{"n_layer": 10, "d_model": 256, "n_head": 4, "n_kv_head": 4, "head_dim": 64, "d_mlp": 1024, "vocab_size": 1024, "activation": "gelu", "norm": "layernorm", "norm_place": "pre", "norm_eps": 1e-05, "positions": "learned", "qk_norm": false, "attn_scale": 0.125, "bias": "none", "tie_embeddings": true, "parallel_block": false, "init": "trunc", "init_std_qkv": 0.0312, "init_std_o": 0.007, "init_std_up": 0.0312, "init_std_down": 0.007, "optimizer": "muon_variant", "lr": 0.00728, "lr_mult_o": 1.42, "beta1": 0.9, "lr_head": 0.00724, "grad_clip": 2.0, "warmup_steps": 200, "schedule": "wsd", "decay_fraction": 1.0, "decay_shape": "linear", "final_lr_fraction": 0.02, "batch_tokens": 16384, "seq_len": 1024, "doc_mask": true, "train_tokens": 137600000, "steps": 8399, "dataset": "wikipedia_en"}
MLP neurons of a small language model. Each row is named by its layer, matrix (up: input weights; down: output weights) and neuron, and shows model dimensions 16-207. Each number is 500 + 50 x the weight over its row's rms, rounded and kept within 0 to 999. Numbers have three digits each.
After each neuron's rows, "fires on" lists the tokens most often at its 100 highest values on Wikipedia text that the model never trained on.

L3.up453:576487489600475539524478495498429487504341460498654517480547468466466499393516531510637563456565593540416457472538570533471567515520420507480560540483514466401492473450487494613588550484475535509510494470489486452466548477608509493486469410490464476578536561559555537528538509569477487483472465512444418574513496466510519462538531502515438506454480556510543453480532469484560443444495448567488512474503524589466492418534466514549443528554583554470525486567513520498491477498463471483540546536502473493577446517460557564556565446427410604580480579406534575506452452421524441490
L3.down453:511495400557630436391436527537464529504474565521525514505495436458484480484491525520532542552573520501498451520580538449390453371576415524507473617465588463556499394512383587484539471497518446434484557395547529451602425445415491471513521448498471547463451444493490570413516503528504458476505495491537500605431480553523537503534483483419475562461456548512525553485497433582466474483557492565509583442561525474511501432615398430573464518463482505569522566512502468489479553390466527444484489516388482408493444489522481553514515468500541585570445549451566479504474461524504435500
fires on: ": ", ".", "′", "{", "y", "\\"

L5.up262:408491549407506490443455575470690538555557548495417464533522473483438599459596526537507492508583441552531485494456484508468611529563525520543538451485484532347577432483488529430493511584487495571416530567500441511522508505479522490485491478443468548507478530457467441456503543570434514412482541556444577474580584522531516526528519437441501493495410533514428489453525424491530493568488530517464455638493517445560518452500529543464517434497506560427467516500465536439484470461502461477544541527442454505529495481470451472422505541515522506497538589553364551474417512529485519403
L5.down262:560393480469457481436582467483455439519466509462503604565592421433542486554569518413428610552472526481485398550501494475482521572476434547522492448481500438518468506415519578538469503405525507490560441581475464493467472495532514473500495419455457429521586442473495518446578484524438448486463474499518410599477409515521417528466404489511460536551538519524553472483505515423468543497489387498620548563461396424543512506435499590533536421519525637430473559566586438511587591516516468534551453559510530520507502449442558463535535436469446496440530505551498605438499506399532511588
fires on: "o", "u", "i", "Gu", "bo", "\n\n"

L3.up149:417490552518529457586417507540478438491525432484598446505497433509423468519552522504542565510513582513629497498479518540519554553509557471553529508525563494564552478530516542494567479520491456608486508517516513550457397482467525523466549445460516493437520502460390443505455494453399497460466536505465531514513528566534394465551419542550474444443582577537486525550497474497556524499535573520433450402571417599498458481424553499631484470451472402502536521584431581529576413429452506472607616491458467490445528502540558481596463454522459454559513518532483476447545508461484468500
L3.down149:527466458588555455471492497354519452411464413549476536462441435472515469544490472405586525440490473518448508558467416450483593510510492508477581496530477498435475502514495483473486543491566478578511490588549530591555550516483450457395451485389572532549554527427529571558551486492478526441544449464488511479471539492623591518493442495417491528521525493465474502521464518526424522465529521516493428538558534565562516412414357559517517523494548438572582532455519487439490487418598539533553484495527437499469546474500452535518459603536499524546477570441472521528470500481439509585
fires on: "ti", ".", "and ", "all", "ation", "-"

L3.up206:476453585463608558608462672496537442455456491596536476507456502478526610540563512547461502552542456415502561504407391473568560506509521554479502495450501511575397529577471564446524472507505445479442559465470459519525461414501530457457499526519510526493498485542405483574487495539511412506567484593439488540512478517565637435519539499555504383516497525606483555440500523484569509501521581525473378467492492523516502596446477419549528468545540480544521485516512496431480560558521422440529531580421491509554473516582531561458470539485460495524496502460527513481527381474414355444
L3.down206:551479545506417443473486547569497613571515438434551430561501488507522473554499526522500472494510538474523526494480453571474438436473585496493475389488508486474451547479526518465518565508450454516556566576469437519436435498633556496415497519537498478532525412562451418550475514452453487533485427505473494524425374411507517421500456525562540456527464534546523439433503481495593446552513479505520514477588392509416437499565452581498518427486441502463437564560540544426512535423587572426506517477540629468492575482569559539419513482466551502539569577491423484463558535470393490473
fires on: "ug", "ever", "op", "to ", "that "

L6.up293:519475562519569538477420470515457551361501519481501431526503481552444461408432512488422562477572417549490453555551481423489460476511530555523491523486479530524431405446432510520498533433575496464487447481462565430491635540569533444528533559491509544512545370549615505523476546459522520631477547506516501510534485465489541582539433509486505439568504492500468541519578558490487439615499567511437365461397548559482532507514481490507489446470512595529502439468590517535490454507435406554471467546515490505463471562494507478517488544545584448457487425526530515412492550419495380459
L6.down293:550484498468502487551451458481526501468463439464410524513614654464503478492416468544483484519445529505467468471507530495535608470579452539591558563513499459430462569535527509551465509508526536564501514474524502453522405476454508566522533456482512559478541592505475563425480564560499586422578487480478518496586576458474536519499538497469546403465545544548469460514482521482526380460486444531548531569629553437473456560498501509510541482488524494559449450532451468523526543392506529386512476511612498414561469587509494489471565511454521422474470499567503494587453480530554547485
fires on: "ap", "ti", "le", "and ", "p", "ic"

L5.up152:562444444506471487519544542506502467602475513556487518541463577504511537459532515518536464571540484547431548470438547489528483483508512548571405470566501549483485531517537538481479568516627499496571590483473558450519520488414494317478515530550460525528457420567566535516502527465506532536522498395534473503464572483462462501537579561472480557518502532463463435526439490454426508501544468534553513605453499514428447524417586460527546422396560531484571586538524508436567434526455536552494516539478532505518559478473495535524490469466448483507474497409524634554484453451429546549
L5.down152:493527506646576425497543487428524466528552460578494505461476488405634555486518405458553373506456586514482550466562437581477556514524523463474498497500416508412514441503460541516508509512493551447536426570493458467493461536518504499430557427454456577450560464472558429477608442499415516455539446583379484498509491444399567570569497559417482483473421448450552472439520468507477560488450579538547498517525546578465645579487415447547439460463454529449539514619452496468537438467538537437582461534455536480587539558520422473509533566496439453461539523555545461528501483603559510485
fires on: "New ", "ast ", "id ", "ing ", "th ", "est "

L3.up212:491460477467497534539442613480485420508486506567568435451441472529501540530473562555451429466486495395428562523407505460435489513513525610507496503475490534446547482454425532417511567484454508609522489431507452455556520463505471451519435630462467501450524561459502441555544484551486441514426608501557524515546510463610521492524566495476551414564527516596576555564613506606526574480520522507373524488540474513503506475509550525536556466503463509464506549609436570521481463546460523603555547456468526495464564591615539531377541474549486482460554479397516507449498476504490497536
L3.down212:456518460440449505560478503509484533537570499529536548575550470498549557411448504533589455510496473487504524532468450506589399478551418482590468524563515444476515432537423524592457554451455505538481532526451511486496555475568524570543484402482537432503422525488457518436520471567454573519397493433522443481475578526492362476599499554524500550562485593480476451477477390510532485571474408505486513512473502459482426613565512487554495546495558559435489548533521380486410535435607502436541550551457521560428539493484522513421430507473584582531535493456534458604495458429526518442
fires on: "ever", "to ", "with ", "op", "ts"

L5.up55:462378460544502482498420475488459575458464460523519483559535526539541491534529447462460653425468432571432483522553461634502565438526597558502471502487471508512492527414508604581532563549527517617497475514438503602510520472503481483447483595550500515550531512561576499506532538484514487527486496502439490480600474424516416532503528475435521484481524427424533534460538521450516484532460515438504470474536467542497438524511497463485523527515531482471479412474515557463484559477465392541522538473565555529522561414507517443525454533448557626399431444464493433442450379538493481427
L5.down55:448487463483454523511505481469525538453565509563391583562529480462520453503481411571567468518501561566419485494573534528447558548526512436517477522553511568520505574547516449506489426357440516538515474486490517475508518563448507458485524463374533629569476404536491518520436629472451478502485444505481520504552610542522544574406525595522480468492575504508418461645500538520576443453592506421601512536527561462469533385456589455438521543461473413477504587539434494544490490490498446526420442500417463517421521508482532493501512554452468485463457470436583513477515502504520497481
fires on: "ia ", "si", "ia", "ic", "ti"

L5.up928:529496459503491524442598462450512554543513542542469533565656522522467589504492539536467578542521484406495511439530468527447478591434557588511455532490469472463453599570519488461440481502514480480463463516470483545542474499562518430485508583449516406515430542502548502535544481490481588629486426457528476594488477534570537459551509517492408479567500537531475525599516492480539464468481447433515430650518478519530491525524519461589536535545598527431406535389405574475531502453591451549601478520462438517437480567519538492545478509506531435498545465480531480506401526517475508481
L5.down928:491515464481501490462459442498521469490468541511516481564490436553374510466461532527372512504511537427514519560504546458545547571554454483459459512430432457542532543657479571415499588614545432468483474503589466496553529467537557509559487410388532492490439486589486545535565511566526433455452434478519491497500483507483547484485488514552572539461474581561537593517371444518497529558539450462507527531487476508431593528555499538603517532513432530480377501507473584565469439452455487568541528421524439422448460553490482455427586444530460566503512580501464495603521502515451523533
fires on: "is", "Is", "dis", "United "

L3.up592:474491402490526472528525491513455417532474539458448467460487471498525480555500514429492500569582535495579497474511473471483477556470611587631457394602625472478446522506548455580397442547540559530505482567523490503369465556467406514555531468506635577550502472454495571525563484503413553496464519508445481571546526479493542455536517502528361445589552585540451476565499469570529485576551484536444569418481513544502447439427460525571511493458533555440497507522503544476477475520486476576459508467489474446531552455520541594476479537524468495576449451510462469497394469459574479446
L3.down592:469632390520468450492495456471457482433597556511505432454462558546549533503484517529485515499591482521508382503460572480435475451545485571455491458407473475512469597487536445464538524454545483548531587466549501578591420479363494492498460483530540511440503476470522521541504534484396475515421557542471477571489509560493590381490581444507474507603559461532537499539438428546502519510523507485424572465546468417568521442416586545545484605370518466464497484425486418478576527511471495522466560448477511495537468600569557491502540512494514545500534462588390495535464463536420409545
fires on: "\n\n", "pl", "1 "

L3.up268:512597476509549537509475481406458467469480444319503516478465462500533587546456449498560490529477449580523501411480492482409464486481509583582473486507527432526578431490565484608417596531420428425605538517538474530551459513493506508581522457496521494451467467496461548445474462504376534524528467529522554549550537509527402493468520447481487459588589579533466508564549552452508481515547544502568519533477528558523440453516456476454434485493530471485440451529608497554478503475474519454463496471439490508566445465499486484470492552575345549463461545464402485465426487396539430533
L3.down268:474539464512530518507533559513501394499543572442463611513377515429446467504455446529442543553386539457463440447497495520572459539436532507475448490392613494506537468463550489518448524500564413481494520534508548562537412498579539567473466507505537559521479454510512481456406461423561449463467475431490480539522481497504398396517493404428502466485464505509530542564544503504546480405532529561456501492435545445448522573496477525410507541462452566507550485477530531523433572596590455545487587446448482450516496419567459527465503520547412455458502494531488573562497560492564389478
fires on: "\n\n", "\n  ", "=", "\n", "20", "("

L3.up606:535533494469571489478490470468519524521472473464476501554474514461484479529502534550593533480533493445515510362436494509508581516401512559454540460480549435447588453482471486500487422653524437431520548386552462557503523463520534512530491551464432483509488564575571490419552391522550460495517507472533454558412480473523502423468449396481542595491584497426494443473501442558495448410464476503465557486470443529579499483458578421484545465486497582587587547457422507489504462420501477452501402582512507403555583433439666440560442476512573655542583532422457557466542498546476543517
L3.down606:433470499490518576504504462515539516493493602501496522457547443468532443563470505483444523573455429480518639512506529596426577611515483522530571523518489515472498559503515509574546543593579505556467502516432522475526421449439512588535591447496529433559520494510489405457486437451515511565524508461576548470460402516361511563490525522434550552555400539452511456413501419457542460481398417526519491476555530503458588478471457472568500481560508489481589540462547538478548433485500567422516478450483537486543539441533529471472487568533539462492470495523524517480526496407371476512
fires on: "im", "fer", "is ", "ist ", "pres"

L6.up177:591481544520498472561501468505468390467479557335533531452492518524619496517532502607526538460529485515456546632519518549573600427564482486514473513529498485440542535485593499464508388518484552545462596478512482409467422537509528445469435513483557524543456513409565434535492498566501557440570591475501484420506578523424455507492470505499484521466515513407536498522417404514535516538514500570484562478605427489508510514425506479529461508474457481484516412570551470494569546460502528569604483475472581512439474582559511431507471536433593455474525541469532431425485545444478474403
L6.down177:509575479497551518468431563456494497454533439554520449465538543527504526526542508558517450493553518484479523470488539562484433571457509548562505536458540486572442510460475498629533493485530460460569495564446452515570476542491487507530477448440481618465420527514544420588516478503595404471473516472448464511540420402461378500537487425575441539537413537461465538431511460558416508541437393487521392538502426482459590531473556540594474510483521516480449571498479566433538438549456513573518501499549596422476541482479452541456636527549558582601500468484431457441502508522506531504
fires on: "n", "an", "ed ", "t ", "-"

L5.up724:476390549410424445510513512576581488466527521561443470521486497590541482473535410578605504505501573563526480558527540417588488433562483502529455520474500502473426570512560566429497459463560505442454514585543512476464500534464424471440480492516556473593426475509484475515417519549451489450538530475424478438548424571441576480435390561476575525533484415481449584526502483554580524520483475424485523557559434440461561528581472471478416521464577485519523500480536502527486501490505390452612473423530515429415484547531498478484538555617536503439468498439489534473476542474572538596
L5.down724:458559435460510519538527459472461549567361546438490566418497423530601506587539454493477535465388526449425404520518463527431597481442417501532501511456499566472526435573421390467518471597501466533483554477479353519408506485471569534588410533512435607510528497424463483545523472488496422483476539498546533536531464413466541527535447482448383488496533474508534498450459462460499548461533517515529493491560487464553640452560595536440591520496444561444532475468495476440529444511434536535488494461492511512482454481450531495613542488450467463543484506567484460496558521544436505495
fires on: "an", "ed ", "ed", "or", "em"

L5.up810:569460492563486465426517508430465509431541488512427512562527545473596484478583467453585555488475531566484489497475541407432484543540586486579475559442347505445429469530529426471510564413520496465445568523492568510457447439493521476481513496406523506523466523403429468467460444435478474472485450453522491526455511469549470548498471399423429527569449585427467424551540462541400529423513533475530379534457481458438396542556598449539477447395537522439525606559481487449460532532421465513485465580444483459507582506482553598435576458555529371526533512503479478520474514585487492529
L5.down810:525517552478547457428537510595510477428455554605499536470462403456465559522472445490496500434514577417503512618464534448527530494534571473463460445460485483543538535495582534518569459532464472461552428536585506467457436540487588482492514582440567543465523473430459451447585501495443489514477423408501491597543561476464494671507448443457453443484518491457489473460605386565445583429479508457616500421446414569544494478545506552451450505443554586373430416515458482461421449584450521514458439429462506540521519407463523495446548548497548507550519499454436510414494587507543504555
fires on: "M", "Z", "N", "min", "X"